{
  "head_dim": 64,
  "vocab_size": 8192,
  "norm_place": "pre",
  "positions": "alibi",
  "attn_scale": 0.151,
  "steps": 11484
}
MLP neurons of a small language model. Each row is named by its layer, matrix (down: output weights) and neuron, and shows model dimensions 0-127. Each number is 128 + 32 x the weight over its row's rms, rounded and kept within 0 to 255. Numbers have three digits each.
After each neuron's rows, "fires before" lists the tokens most often just after its 100 highest values on Wikipedia text that the model never trained on. A number after a token or word is its count.

L3.down350:118133144126125133147104113133214142107122048156119097080192158157141144131142154145137141099170106117144132149141122079112150121125140114122195125089154075143146172162126154146139144153151171139154137117096178072133088086127122072136110145162118118134159108109172122094156049101118118145090137093136154156103143108118119103136227133082185127141164098105159119097116118143204144121106
fires before: " 0" 29, "\n" 15, " 2" 7, " Conservative" 6, " 1" 6, " No" 5

L6.down155:153079049104145147135109104129156138104122112135109122088130106143215139131147129122106139110176122113113121108092134070108145085144134111125132190128135110085149156118122142049174117093120135166123115152189120073174125172155109184199159106051077084121136144174118173125065119162149115159186152123111098107173143113133085097155182088147105115126135140181174133131131139113145151102163
fires before: " |" 35, "–" 13, ":" 11, ")" 7, "\n" 6

L17.down189:125101159116131131100122130176143164117229129096107088050099149180101153164140106112161139154151123146145042150057104091140159112086177200128106157133128190121118107164120116098127095147109115128088132158126107103047105162151094149109175161111121143092143105124145084112102151119119096195118165172063109121150136192121150125162155077139125134097153111121139097082123129159165181122128
fires before: " |" 25, "\n" 20, ":" 11, " (" 7, " by" 4

L17.down104:115172152066132143098110135122143123127138045135152115130100104132130149099144169131214170137110126157116102097154165181073188128129183131102125140102150142148136130118082076142046174113125126110173120139163122124132168157140139147165119136108099109174081056112122118129122152136083138176128089145173171078141149114129136138140139150098073131124105138048136098153139164145111083154157
fires before: "d" 47, "s" 11

L9.down305:044104097144167181122142081096169132135123142124118130142131091168092082085177057107119162136136044072161099152114106125129107147134066090200148075167159137083101151156057145141125140131152165102184152063114122130160094142093126107120082085131145137157096119144102080088093215116145112124172143167157166127159141167074130122110134117094151125141112139201117103143086117093158138119185
fires before: " |" 57, "a" 6

L9.down699:147140185141138150150091072164101145153102114115173160093128076103153099149138174120104053072109152146118129140144187070133121104178144108081138173135140104112125109085069155113184104092096182092153157158144134181176092177130146159084179136085099097145121082131131206171171123078194143119121091132111134146145150140116076107102122119166126176152139078153117140117157137160148104150108
fires before: "\n" 19, " Men" 16, " 19" 7, " 100" 6, " Chevrolet" 5, " Ford" 5

L12.down321:139156122128157184109135170153147148097083122150112113141116158139152136153126161155143096189116154130134103120137145122214184145095132097131181088099110096089150183140122089115099091161105108099081081109179118104133149074075111149120131130102169107162180145178142099184113177055068164111059152131099179123092123095096147103122107124134141053168110135147132105168144146161087082175180
fires before: "=" 27, "|" 24, " in" 4

L5.down590:099151145054138110068124128142158122143166139111140113142144157130078148125140100112131143163124140117132150083098188165132144079107101144136192101158126099041153157113094109067113174140175099078119149136139154114180150120096191118174074089152097113128173106132207141099182129152094092111138146154132144128104155136171150091123180144130143096090158131094145115070134209110128187132139
fires before: "'" 35, "s" 22, "er" 17, " |" 6

L4.down265:106143168136096118113138163159098105092152131129184130154103071152138104107081148144113117146109114121167157093174153154133136097145169071153095098170127135169069129128144073150098079088106103127132115161082160135120161087121215134117138134207176140106140136094122106169137173190161095107105158222145090141104101122151176107178154215084121157148179068158061089120098133210129145183162
fires before: " not" 21, " to" 17, "n" 6, "ief" 6

L11.down297:086140165127136154140164061127102114093107094121123123153110091184082192139168089087110063116158161174093113122076183156091164103135152134132137130154148078130105093132084079126157159128180108164132070093180085129147131153107113148140127136099094161128167146151178101162091058119076206181053089151139180086116159146123119100121194105168163121172102105160137068124167152120086153133124
fires before: "|" 58

L8.down585:153207089084129142093131138076118092078103097151186143078153131154173170108126154139126151109173113142128146096125097167147168135093102106147099127122163068155132143127134130142082164084120153088125139167129112051129110100121072138146127128106080133106102143116084063114108082132144148117155120147152134171159147184082134148170205131133148105117145107131128108133149134138101116119141
fires before: "=" 72, " 116" 6, " 120" 5

L15.down417:121180117170099098094135112150124165120146101145149149154178130142165127118107123081103077116180120117135082079127075129129101116112156125090144150109164179112160177125161129129137066148155151082108113161161132085069046137133100151112146155139111099128132133165161164139154104152163152104127169124076047076175095093139160226116177109152089078123171104170102088161101159139108150160149
fires before: "\n" 44, "'" 9, "\n\n" 6

L11.down765:118124078177100114148134131056157108141157113143142086117124132147097124185128134138112128152090128140079094166141114128139180145130171179142066152149154124148161112090099203124121231168121144067104125132121109095120125128130138138175130189191128148120098140090114100114129117056142073119174183122134086154119134136102180132131113064115162115089149113110133150132166147124160096184162
fires before: "s" 34, " |" 30, " listing" 4

L9.down63:128119133092157158122106167095119119167149108096126168157102139123146142106126144139126196125140076167102096132157126135133144104120105126135100205115129119126136155130152120140106188124148150106131078172044113122143136116118117170133136070064108125081130137116121139098137104125157138135122114097086086130213124136138095146138139109148162104086124144095105135166137111160118108138081
fires before: "=" 93

L6.down699:129125125125154176135115042129127067208135119124183104064101155151080152111121148111132194134145188141073145187119221140155084087148145101142200165150128179096140096119060125141130113112125122196111082095124156100083130071111132167110102092182125086150081120123155099143139122058129113130094156119104164095124140125089092171136158095130114132163094153197151141155078092099107164134167
fires before: "=" 68

L5.down624:125179112085132119158133138082161159136139065066155160073081115098146091147161141117110128067185149144097144164153102137091140088155153120090063205079154097173154158125119046112136119141122159147102130122139082152134092119139116202119167151177146112092085152163155157142134095139130144084195110150131132162165154048121113141101161133162121090148124162108120167157136116116120107123133
fires before: "\n" 24, "\n\n" 22, "=" 11, " in" 6, " by" 5

L15.down72:067157157162119097147181101166124131093111144063156125160117165100111135083141119109091134141127131170169123168106110152122063148153184128134083137134170173120085091116122142099104084133104130071112118193155127147142165136123109091104119133167161157100161126071117084141109150138099139124129062125150134122185114114166169150112073115096138093217147120163133161132135096173203098074127
fires before: "," 80, " he" 4

L12.down351:102113093080135190151112112156105092146136104122131150126094153113139116050136131156168194083108153109060143093137101102116138113161083105161156120138131087141138105110125135122124126147131133142057154161119166140113113169189168208115140145121141141148177124113112110130124092154113164182202114116126145157144114100111115145090164179159134117155147083169029144122135126119090144173141
fires before: "=" 34, " =" 19, " and" 8, "s" 7

L9.down326:149051182162120105135121114138143144132160141119207100092158104110112102118102160167081104110109159150142161142146129073070122081179104088183144167128120113153094186114132178111120063116085135110089118190132213082161172126116142135124176145102116127153133122103071187125184124119086194100124125105102111142163111176120109094139163168152110168183090094112089112135142118113100155143120
fires before: "\n" 43, ":" 9, "  " 7, "-" 4, " |" 4

L9.down417:183150080111117125143116104161065138115111108147118145097154116190194140106134162138157117088089112133104119105145126129157156129113158119118102144085166055106118187106133133136108101133160147128150126134118121117123173159126172173158110174127156159084144125115088119147079120141068179112102202146106145141115160126089101099095149157147120076134133110088105138161116166082132166151067
fires before: " to" 22, " in" 16, "." 8, " by" 7, " as" 6

L15.down387:176159152145111134151109111141107125140123066164173087130122080122137120116147153119144000096136134089108111155136115119155138160153118116132162122166128147121122171138128130111169110126146113135148108176216125132109115152150125142121125116133101121119095173134152161175100105111121166118112177121110131112121138136139093135133127122137154118145119119181139135137152121103096095140109
fires before: "  " 91

L8.down604:140085155169157144160134109137158118082117079092108169135050152122096103097114156088122161129155099150183172097158084141207151116066107097137113119180091071146110112157124165158132156063123131103159120123143112113062091112130097123091113143171142207121106073112086142132153139173167180142137103175133150090125119129121094130131136143152098097166138178137148087140183120098092157101091
fires before: "-" 78

L9.down249:067094153112181143170097114166121143165079114121090116177126141064150161125136143188153097163137150072043068106089149111088097107137160086173136151160115135189163119122129134132180070116115131098132115178074099084164113163137183106171145134132135112135156110150166105163080145106117088139104150141079099104175135127177128166150109087110169125161077129157121094112132107152127133146150
fires before: " |" 54, " (" 6, ":" 5

L6.down729:174110158076142118178180091169140127115138113060109141106114139113137091085154142125150002158106146119150151147146132108172093108163140087081122119126206053159191092113120152121127133146170120109159156107146150171147197128111159150129136101123121100128085115080081116064052126106121166117106137111202129171167099090117125146133117144130083156118118123161080131144098134141167106104119
fires before: " |" 35, " \"" 15

L5.down45:137134162186156051142127133092217127079088077078055116132152120133193154115129151142117112117182113079188140121093101090120107101104119146173122127138102108152129098138139116074137163134114081078188106112154144128112110111141139140065106103150143109118119171095186124176172121138113125200154124147198119153100122098147122120157209090088169106109153117084131076130195115142226180116137
fires before: " |" 55, "\n" 7, " 0" 6, ";" 4

L11.down640:141137117132093051134127139132129113158127134158126186107060077134133152097127113112164143081093144124112142151059159102117143055129106176146148103156127178122133188082128079114147111150110132140094092104153161109129135058136139171108148178178141099107142135139103103149155167144150131169079073187145112152096166124151120130080141163119171072108190149082064118160136127119104108150057
fires before: " to" 46, " in" 10, "s" 4

L9.down437:144133189108128096125127136141138167090182092145131140119162095077126083120148127095093083084102098118096123135165164147156092096199148092125122134083126102154146115145133119108161149116144118098081161090151072162125150102111160136123158110081163098137106103188144211174184138088147153112082116140142197104127141172175120174082117145161074128124157118197156102118102091099087124126224
fires before: "=" 54, " a" 4

L4.down147:168105153126113088130105132141154102154085101122155110109134064146132172135089130095127000152114133127098162106154126198129130155094139072125087068138145167150123155113088104113144116124126070126091182159085129093134164135125154144151172136146137109135163163131146189151130160117063114106137187081110151123173055124155106124162112118116162154149149118163121126177191078119148115172111
fires before: "\n" 40, "  " 16, "\n\n" 4, " January" 4

L17.down563:078104092056080127114153160100164150117081101056167153106192170152148122128125106160171202089106153192125066118101105096084148155131118111125165128101120083142101125147082121091147177136119117146130136144023125129129121159118101111102115141164129108115106140158130097134153205106237132162129159123114139151143162195109125131146133141121075150138149097092170095059167163115205148100154
fires before: "=" 68, " =" 15, " and" 4

L13.down703:178111118090110110088072138100096143092130140121121168166118041139054073109022142133147108087152176147139096083161155173079157119149162159131076105121155164094118122131124059107132140164182108207137145161081184126067141084158173172089117160121126117158149090091098132102118120070139153136158102156139134139087135096134157145141129159118113094132144140114097176132132150166104077124155
fires before: "s" 50, "-" 6

L8.down106:140097144078147143094137146132074128078137136114191130161120153166176120078160170124097124121131181134152098104122098149137152128136114099034139096127121107125088132096117122153102109085139169155087124158162125120141158124146097115084163129127066139106086200130112147102164137168139145169146135135181143151094112167069125066153203058128151167127079166222124078133168113139210156099094
fires before: "–" 37, " |" 19, ":" 8, "\n" 5, ")" 4

L2.down584:100166134098143107110135074174110154123163107110125142125142168119144136132164092102156090127151150144126111074163101125162147104065136157132113201075152177146161155116094102077108152175144180100110119128110173123128062166106129206143161159095157106112170126172090126133114132152130110120127147183051150110178066117159119180105150118125173106043137154146125154081155107026097120165175
fires before: "\n" 37, "\n\n" 20, "=" 18

L15.down577:121109168160125078134178145093128109121129121063147122174136141137127138138156153120119154105097167165161139139107135128131112150172194113104118098128145193081085072100128149202158067098163115108081114087194147143167129112099115128109131137191105118147111142122161115069145164094153153048121116126118130121159115124103149166135112128110124109146129056105187112195130111123171104109100
fires before: "," 52, " to" 6

L8.down97:154179131124171099115161156160086125108102130119137111148112174187141149121111146158089116115087111130126111151150118152140133191131097134105203159149130139161084108096118081120159159116162179136147106167124106148175128170078110118140144106113187078124138144122116117133079106165170141114146137145099087122107133157069099172116146170123117088097155106104158124063086111090179095076100
fires before: "=" 60, "gg" 4

L8.down0:178148144114139084106150138086110116125119117070197135094123079113105168123104144110110180153142153150171136163110127110088127124083145149086131110161115149130137161141119116141086157144163131121133139192074136088109071089098105169115113135079109156084096142113102112117095133099122132093145173149131124115136110086111133162142175113102135090056119117136141160140181110113137195110093
fires before: "=" 98

L4.down145:124150124207042088134171120170154169150204098119170120112184138112125126099081144122112082105141128144156128140102128148082158106149138136094168122086136113129109088161111163161143120191160143158153104110130208087101113097130129120089141152166133166103132089125145143110145044088151071132105122119123081149184057100187159140101150144137141144124102140088149154103121095115130153114105
fires before: " |" 73, "\n" 8, " –" 5

L9.down475:122143147097129117126166112141114115134136074080117088115138138116139124106166154132088096107080085130115171151113126115129140034114141122106176122143180090129099111139156139095107160102165129125131115158208172106121115167107120161130116107134048133142096129137110183165132078148064152140180176134088113116107151138177123065118167138175166049102097135167127115110118116147077145168125
fires before: "\n" 24, "|" 23, "\n\n" 5, "  " 4

L5.down386:122137146104095125159119103154149176121071139146132184097134092103192150073149144142074076173159106122140092104051164133167157091122134137104136183162125168157125083125110082127152081075063132112160106082092136099132124107008123174091181183094125199141127132115087124105138091132152110106142208104064117130114136151122109120169152055094100121186094128095180145102139085120126136161105
fires before: " |" 39, "|" 7, " -" 5, "\n" 4

L12.down210:125130163186140110177178157115139184109122150119103151156113099164141072137139128135100101110131082121120163144189070132087091148169107115151110144153108106103127096109141164116157065174113153107145145084101124070079091137174107103139180162175129135131082047164163185091155138160158160139091127107085110102164099109185130128166138129164086169171115124148142090130112090178106096125069
fires before: "-" 54, " after" 5

L6.down708:144103146099141185129122129172119161096153204143132125125120140127186116133158169151078126110105134091175115086095159108088172137140119111148126099157123066114143120135155115101100071035164149167092134142128120128166164126191112168099169110161072100117192112096119094104179130128092133180130096160153160147175186165114118094072161055116119133146104159184125068162146143097181125094085
fires before: ")" 27, "–" 14, "," 13, ":" 9, " |" 9, "\n" 4

L8.down323:106156177153154100127104105192162131057110119098125157125130126130169116098158120120124125102132154108077147104158094063101173107133138111132132124159096094125177117175148158146131132178144166078140160092067091117133103154124196103063164138104135130142136188197171126117084112113164115159086164055143143130198141137110107096124125056145133150154134139191130097109143137132162116151110
fires before: " a" 17, " \"" 14, " the" 14, " an" 8

L12.down76:173193080108132141132149147158156125135190170139158115139141071194143071139129104161129128153119114111148103108149150075119092176183082152128182186170106145100105151077122138135138136083131124173104115133132114125159125134125175112088120138077105135109098153165111158095142130097066090130111134127150088152067132189063095125131154091108139161086137124177150090163120095071145131098151
fires before: "–" 19, " to" 13, "\n" 11, ")" 11, " |" 9

L6.down261:117139110102146109135106135109072138158193146076171162121170148131128134159110141116151166091182188131077136105161112132102128143192153143085139136103072116113088165106130118175124114108113102156101192201229131096074119133153151126124082129143094121120115109180111142086152103120153181106124175175107107151093181149106146127102167146153106163090150145168093156134117138114153122053125
fires before: "=" 37, "\n\n" 9, "The" 9, "A" 6, "In" 4

L5.down645:103167141100146127151129110141125107165142059133140143092161109084142162124115129138105113132126110171085125185106158130117173130169102087085110201045186119121140126135150145120160167132162135112112161157102126123127067142157076133090164151092095122153139142145152120131142067031109131093116122138130152082151103147186160131112176094150148163137097106152171148158116128127045108143146
fires before: "=" 43, "\n\n" 26, "ric" 4

L6.down472:101099135138064071070162155146109101149130116115134104121149184146171141081119142111118164108089080117154155124176105165177113081143121103139147148075097171105106102159181038127139099099097106136139113184193142123168075157153129136170152079137083124106130180145101125130167155142092146223103075063106080146088148134141117116147182082093082143165147160178144084163121087129196128117137
fires before: " |" 23, ":" 16, "–" 13, "\n" 6

L12.down120:131154175153146129106069151110150060185163152119077126130145184164119109178121116159090183127146138091147105139131120163185130135156118056128127104124045113121128133110124146055133205142092132089098219118161090154147173097121140081127090155058115167087145136128148149119106106096094126113136139133165141193051129167111171084172128185091111112112104132212155134082119133097114149083149
fires before: "N" 21, "W" 12, "°" 12, "E" 9, ")" 8, " mi" 7

L8.down14:100128129149172129127069132134115141120098075128162132133127125144163101081128209043122146116160158116116173143104103126148160105143110117126154148152068153138139103146132116144113155104127135134115141101125139080145104146118131168090124125140079122086137137153079083056166118135126133107104151096084119122111147144120040149166161120099122151091168151210120137152091089119161148163118
fires before: "=" 89

L3.down266:111103135124160082199087100149122116135101093097127086124134182163145155152121122089154220154159123136085147133095145153091145074128151081087092130129073129177103091141152158106105122164137109186194128129154086100127134167119097101166152133100125078126143148158079119118144083110194081145109142084149095114106099150131087145093148117149136150095164173166128112116134092127165134128119
fires before: "=" 32, "The" 14, "In" 8, "-" 5

L9.down254:094133131168068172061134163149138133160100152083115174135156121095189114124070104197152147101104059102109140103172167116081122155092116141123140131155086079130129150127148177134147193091127184135117124059052169142097109093129161110089145140132158123154115137102118088146131183114153140191115127178096117131040183152079139091072123108132125182137161162195107117136123121099122166154156
fires before: "=" 58, " =" 8, "ion" 5, " life" 4

L11.down380:077122099126154082134190132111133116127152130115172087180118157140149110127110143160151105135091138079166062140129158075088102152117112129099156158141192088163127168168100102118102154117138137108145120221106158106115124100125141118146082129136112098143093144071133049189070168158082078124098107166153124123173188160109127164071132090169073134138090118099169030124129173151110203122107
fires before: "=" 66, " life" 4

L9.down220:108119124134178162141089160176179101114072109108122162106136112129170132191151081126178140141137129128104093146118135055129093120110119153098162157181140123127136161112114147140176123101091200053143074110036083084139144123103141144070152140118065189092132169126135154139113125063077125132146120124115128140154124075152112140079151090143177136114124136122099153127139200171172128130112
fires before: "=" 45, " \"" 5, " a" 4

L8.down540:145127074147178151152131165145134092104105133122094068181160122103183128080157184127134143117169204123132120064103121151100153087117137147131154083174187130080116138086114172149079072109141131102162158105054104116093157151136209116103179108111103165149143126113097107123106159084116139155140108092144101145186139118098124119115117061068095188139162094217131145128132166167160082190110
fires before: " a" 37, " an" 11, " American" 5

L17.down11:125088113121106139051089151099160157093128065121153104137135145159144169051190152120140160151085101109150094110090148034181110082104096124105140191186082152162145103155118108143161123094140190134141069160107107100158062161144136075150159166167159155123138132141170122100123179161159105097127157129098131115090143121125139171095168137156170063158129136125161110173098096119151106132119
fires before: "–" 17, " 0" 11, ")" 9, " (" 8, " –" 7, " |" 7

L6.down35:120159174050125157127099099116121053110118144097083183115137109120189147127108129127090190126124114151168070113103089108161139112120170111121059083187131120135124142111175110086119096078136129132097153159163139097147172135130083136166141114119109098106149124088155177118130173128152095169118122111140152162164132181062134119156160106158120065076061157171072131144176143109109135123139
fires before: ")" 44, "–" 20, "-" 5, ":" 5

L17.down737:217131115130084148153155097082178071160099087177061171111126080139097100156154197145151000149142081051156096140119133100102132132161114124144134092160142140095163125141116109138101162179159111072068169147126117166113139152196166080102128097130153116104116183099104087122142118127114155092148114133080101169153117159095114135162070118101150130114114104145090140110135158120128105152110
fires before: "\n" 69, " |" 10, "\n\n" 8

L2.down96:122083091098106148104104174172123047125086159094082072156069055125114175086090069157154182155144122074146068118116155144162083133179122130166149117127125134152109091138145131146147143179151152118135119106124085146152129125092104093074115128112150136157128167113159120089112117108167086150126143121104093125122135140091163056105116119111202153211121172140147165111126118112176160144095
fires before: "\n" 18, " 0" 17, " |" 14, "  " 6, " –" 6, " —" 5

L3.down746:161158135113096113119156088153131126182156100137153133094202114159159101128112137110132042082134111073145130170145124099144125095157139088073142081117122149104123169159147156161129147131151153132134176154131150125064097142183129160147178197141125194137120124153137158121149075112139143133117171119116101139134147106093135158089168096116111112106189115161097109123111130116156164139036
fires before: "\n" 25, "  " 9, " 1" 8, " —" 8, " 0" 4

L2.down647:109121137115084134152155139148122131158122145112110143130103119112163113131108119121148122094107135187192136088109163111173045135158137183133088093184160149116073101099141176091185097168079131173118167152126125109129115157147120106172111202066113088127128141114194129159177164087095083133070098124099107137125134155145119155102128124169115152131114170185186122167162109116135134123120
fires before: "-" 63, "\n" 31

L11.down686:086180142162124081157089152129133071205119131105077108122115105117162139183133174114081192154117166139142099096122119197125132175109151111106136108168148171089166167130163064090124131168111125103094168100084114114139172110145134171070077143113100158112138205116142104151099125146158116116164176127160102149107162108083125105127104063133158103073146147072115168167180189140208083138129
fires before: "N" 23, "W" 13, "°" 10, " |" 8, "E" 8, "," 4

L5.down641:157083120129104134138100162117110122143172118136095101119117161125119137102122094151183119144134136081141063140099155182120099212187087147147096118178104134130097151078196143129161103102096142107060100096105158128122122162135157101207082216160093135123148116126137080205083131125175129187152143119075105092141112116137164140128097158150149111070159150158135123144139089165092156155160
fires before: " |" 27, "s" 25, "im" 5, " not" 5

L12.down606:158155098121123109096124122148125166128171123177156089149113121145165151157159143141142097172116106133071156133110134128156134118075112123092140117197124180180181111056152090088085107157147201125188134123155123165119094128148087148100112152140145151097061144124133166169162114162129130084150161091100124121118140132112168133104207146080129035164105126101142099077069138122078136159147
fires before: "=" 45, " the" 15

L4.down408:181168108148190124138148205168157203139116090102072114199103058123123126114131126163134139074095125070124104095095120149165128106090145105105136078165113205140182124109094154124172126137123170147093130080108115148106147131113117155064098082164143190143096183110166132152121216060125105111120101144148137140123096158125161088126128076129113122195140174145029127157141150133119133100153
fires before: "N" 17, "W" 14, " 116" 12, " 120" 11, "E" 7, " 109" 4

L9.down167:064112150111103173131115118114156067095124102178136127172148106110111143097067145121065218152164134109125125149137201103114108102154140137124132180101105173082152093178115118136100155118143129137152158221120155166172125208100101124141092094109079183183121103068099108133213146050141140131094113123139170139211146156133128112102094154094119089167133096158120131068152146199134097098120
fires before: "=" 61, "\n\n" 13

L3.down125:128138144153144114148133110109122157121127110065162108116177136075113181102156183099139142122156054088151139130086111129148153076127144143124123091119099124158107117162126151134072136153130128152113191147168116143151113136129117090131133086029092128147154106117142158131164142161131098130131149088086126129134153095155091133159145106163127066135093103205090098119117103084113145114105
fires before: "|" 92

L6.down111:107171174136100082059073076142134135130124126108158135183147130084115137126135176072114113078142091106171164092181150146200150093126085093167119144071141192122169144143118088115134149102139146129160123075181207098049114150121122100109141111101127117091143128085141164133146114106143121118105126099162123116182107138227159111124110139139151127129188139113131123161091080071105142094140
fires before: " (" 27, " |" 26, ";" 18, ")" 10, "%" 8

L15.down104:113181178112129153130117082185136122148111144110130090123120060174100076133123134152140000126131163163117099099177142140130115148154121119091093081140157128134132122097097154115188092119126064088159128153159116130102093149172100134134108139128093133120140074155078167163150134155108146111132170117144104124119133163074139142090045106137166133127146093169082156166140090117127087091086
fires before: " |" 27, "\n" 20, " —" 19, " 1" 5, " –" 4

L15.down586:171083163176152106142117112153112120112158153097146128100104145117108113062138123116128000087104109167133204099106161090131143137137128113102118079161100128129131170134078151130114110113095095143144126175176116155095116139176112177149099068101127169137092101168122162113119145096104156111125139109116162164116138124122078106140128144129131141091175100214138133179118097141106085117089
fires before: "  " 88

L2.down111:148140145110160068120121127134166080126183165127135109118093116133102158160113117157130164154094115107072087100154126127138123165106106167130130108173105126094188100092149133130108132108143099094051034151095137058147133154117134173138083156104104123083088151133166166167206105129070096165140112135095168118070140129181106142102145197084146178125130073086142111130156180159104103154127
fires before: "s" 58

L5.down168:095106114076132166128079105111118185159148142117087141112140087147147085156141103192102107090126124137110174140162087133193142161106124082174113146175173098148148131100143164158119122133113217166162169116090143139115118115111131139167138134159138088157129189114152131084096149099106081079139118154126178146141126153162170120069173107054106145107151167155224123093125093152129103122129
fires before: " |" 25, " by" 11, "elli" 7, " details" 6, "an" 5, " life" 4

L6.down549:141156095143108111112143081151158186135168155095176121133149087098093147167133136104148117159146080114172144152109130137127140088093150100135126114114139111132146094171142137144128144111106162192143213155131131083115109158164098124136130114056100124133122105154155145088146148147155100140158099121090105111164156062124113172074115146176125068156129078157103093114156089104141128119058
fires before: "|" 78, "-" 5, "No" 5

L5.down17:121134140140223176118134166123132118086053177134112145108137071077135205105136183115147120128098131094196124171134094167170162119140119108184171102092131094123115137112110082163141142060121121174181104098102088108133122106142065130091137083107125031194151054089122147106159128132159160165124153099155159133117092103135119108099159146080168137114094179229099161161119127123053147124139
fires before: "=" 83

L6.down647:106088111152171103163098058148151114074087116043155150157170150093093118172126128144159148122138130134125116163181083125056172092121104132082146145136093085106159155164148071125165129148167099134118121113136136098125086089073130148189199135182136131145105108129127082140121197171076108141101123121028083124123109197184147131179104113109116132114157175170111076131125088106095102153122
fires before: " |" 23, "." 19, ")" 8

L8.down650:111150121135211094032134160148140097137154133153112105119132124120144143187058174111063156131108093183086137105093207096108122177134189122175149116133154121089128114178119130158137102079100140153066125114163142163084108157136092118134149146091129118157113079124128178140193145111058216132154144134148113084134118157110157148131175151115094134137145106183131167110073142126139182110155
fires before: "=" 54, "Personal" 6

L6.down305:087114117139093105074167035137147137098165149091160126134185104147157113161079203160119092102184093088147097155156167117125180079138161138117133158077140095141061076088079129132119099103073121155151125105131174154151134130112113146082173128079091130137151123140163153151168085141101104157112134140163127139212136130173087134135155127102125107152145092079156173097146118148183121120160
fires before: " |" 22, "7" 8, "|" 8, "1" 7, "3" 7

L17.down409:081091102139108075110192141117166150116140087130174142109144131185165189177109166130104109091165136174110124128135199128091150111155123157089122140155081142158107076109150145129140086131100077167130049157087165109149095080168160127131135113145125117103125117101092095109197173239134122113098114107109076132147120070151132096117176133094128165054164116045104084102091171204110130133119
fires before: " to" 39, "igi" 10, "der" 7, "ief" 5

L15.down64:152106184151131146126109125158112117130093093112121139094108118176136126129128182047114000094068116167129151150149088125122148192099145087133163070133115133127117143136101138132146111134128110077163113158141145142134093117140117106128119128101134117113151142125172189152120132134118145137092157127170203123124138120121109136124122122143115124149130091181164088149148100122138098134117
fires before: "  " 73, " —" 10

L6.down470:151112157084136114141111081099071110089130108072090088132138068172096095128152119126111149114114126087134115105125109102148158096164168073125113117215122128188081102133119185108135134108110103104072139111127096162193087123181128121123136137157126201153187095098092150157100103174114177156165134067183153121157080085137094180068147066111111113105153161068160136154143141162144057124130
fires before: "=" 67

L12.down667:119120133089159120130156114109145128110077146087122165125156101098201087170114059132114156115091169118098199134081121149131123127142097106126185141104146097113079186139113069153109141109106130168116161131145128062137093116133107118134145113099136118072106073192189127130099133199163136131124147123118174170114111151099117067127146152112117134119141152118192146047161103175212104112179
fires before: "=" 22, "°" 16, "ed" 8, "The" 4

L6.down41:142124162063201120137103118138083129131149109105135068057092104205156141142109154155130053169191145073088135214103113150067093136135121118115130169127122083090142190139151128164147117080095094082107133121104106157163101096203076156148161186119146161152136092194136096128110131055120141115163128141140144174118156094121117152140143152147148183081180115110092118138134132117055094109113
fires before: "=" 46, "\n" 20, "\n\n" 11, "re" 5, "ep" 4

L5.down250:090089144160073095119121143107058148156138124164163141106152114137155081145152156170194089177095095088097160109114112127096146149134133116120135168188104089150137121175084203122187118052130138112046146124105082184141101122127161118137082150133167087152088125131100104201166108187117176169120131143144153143135094133114084119109136105121106147127191118100075122158128147106131160152092
fires before: "=" 99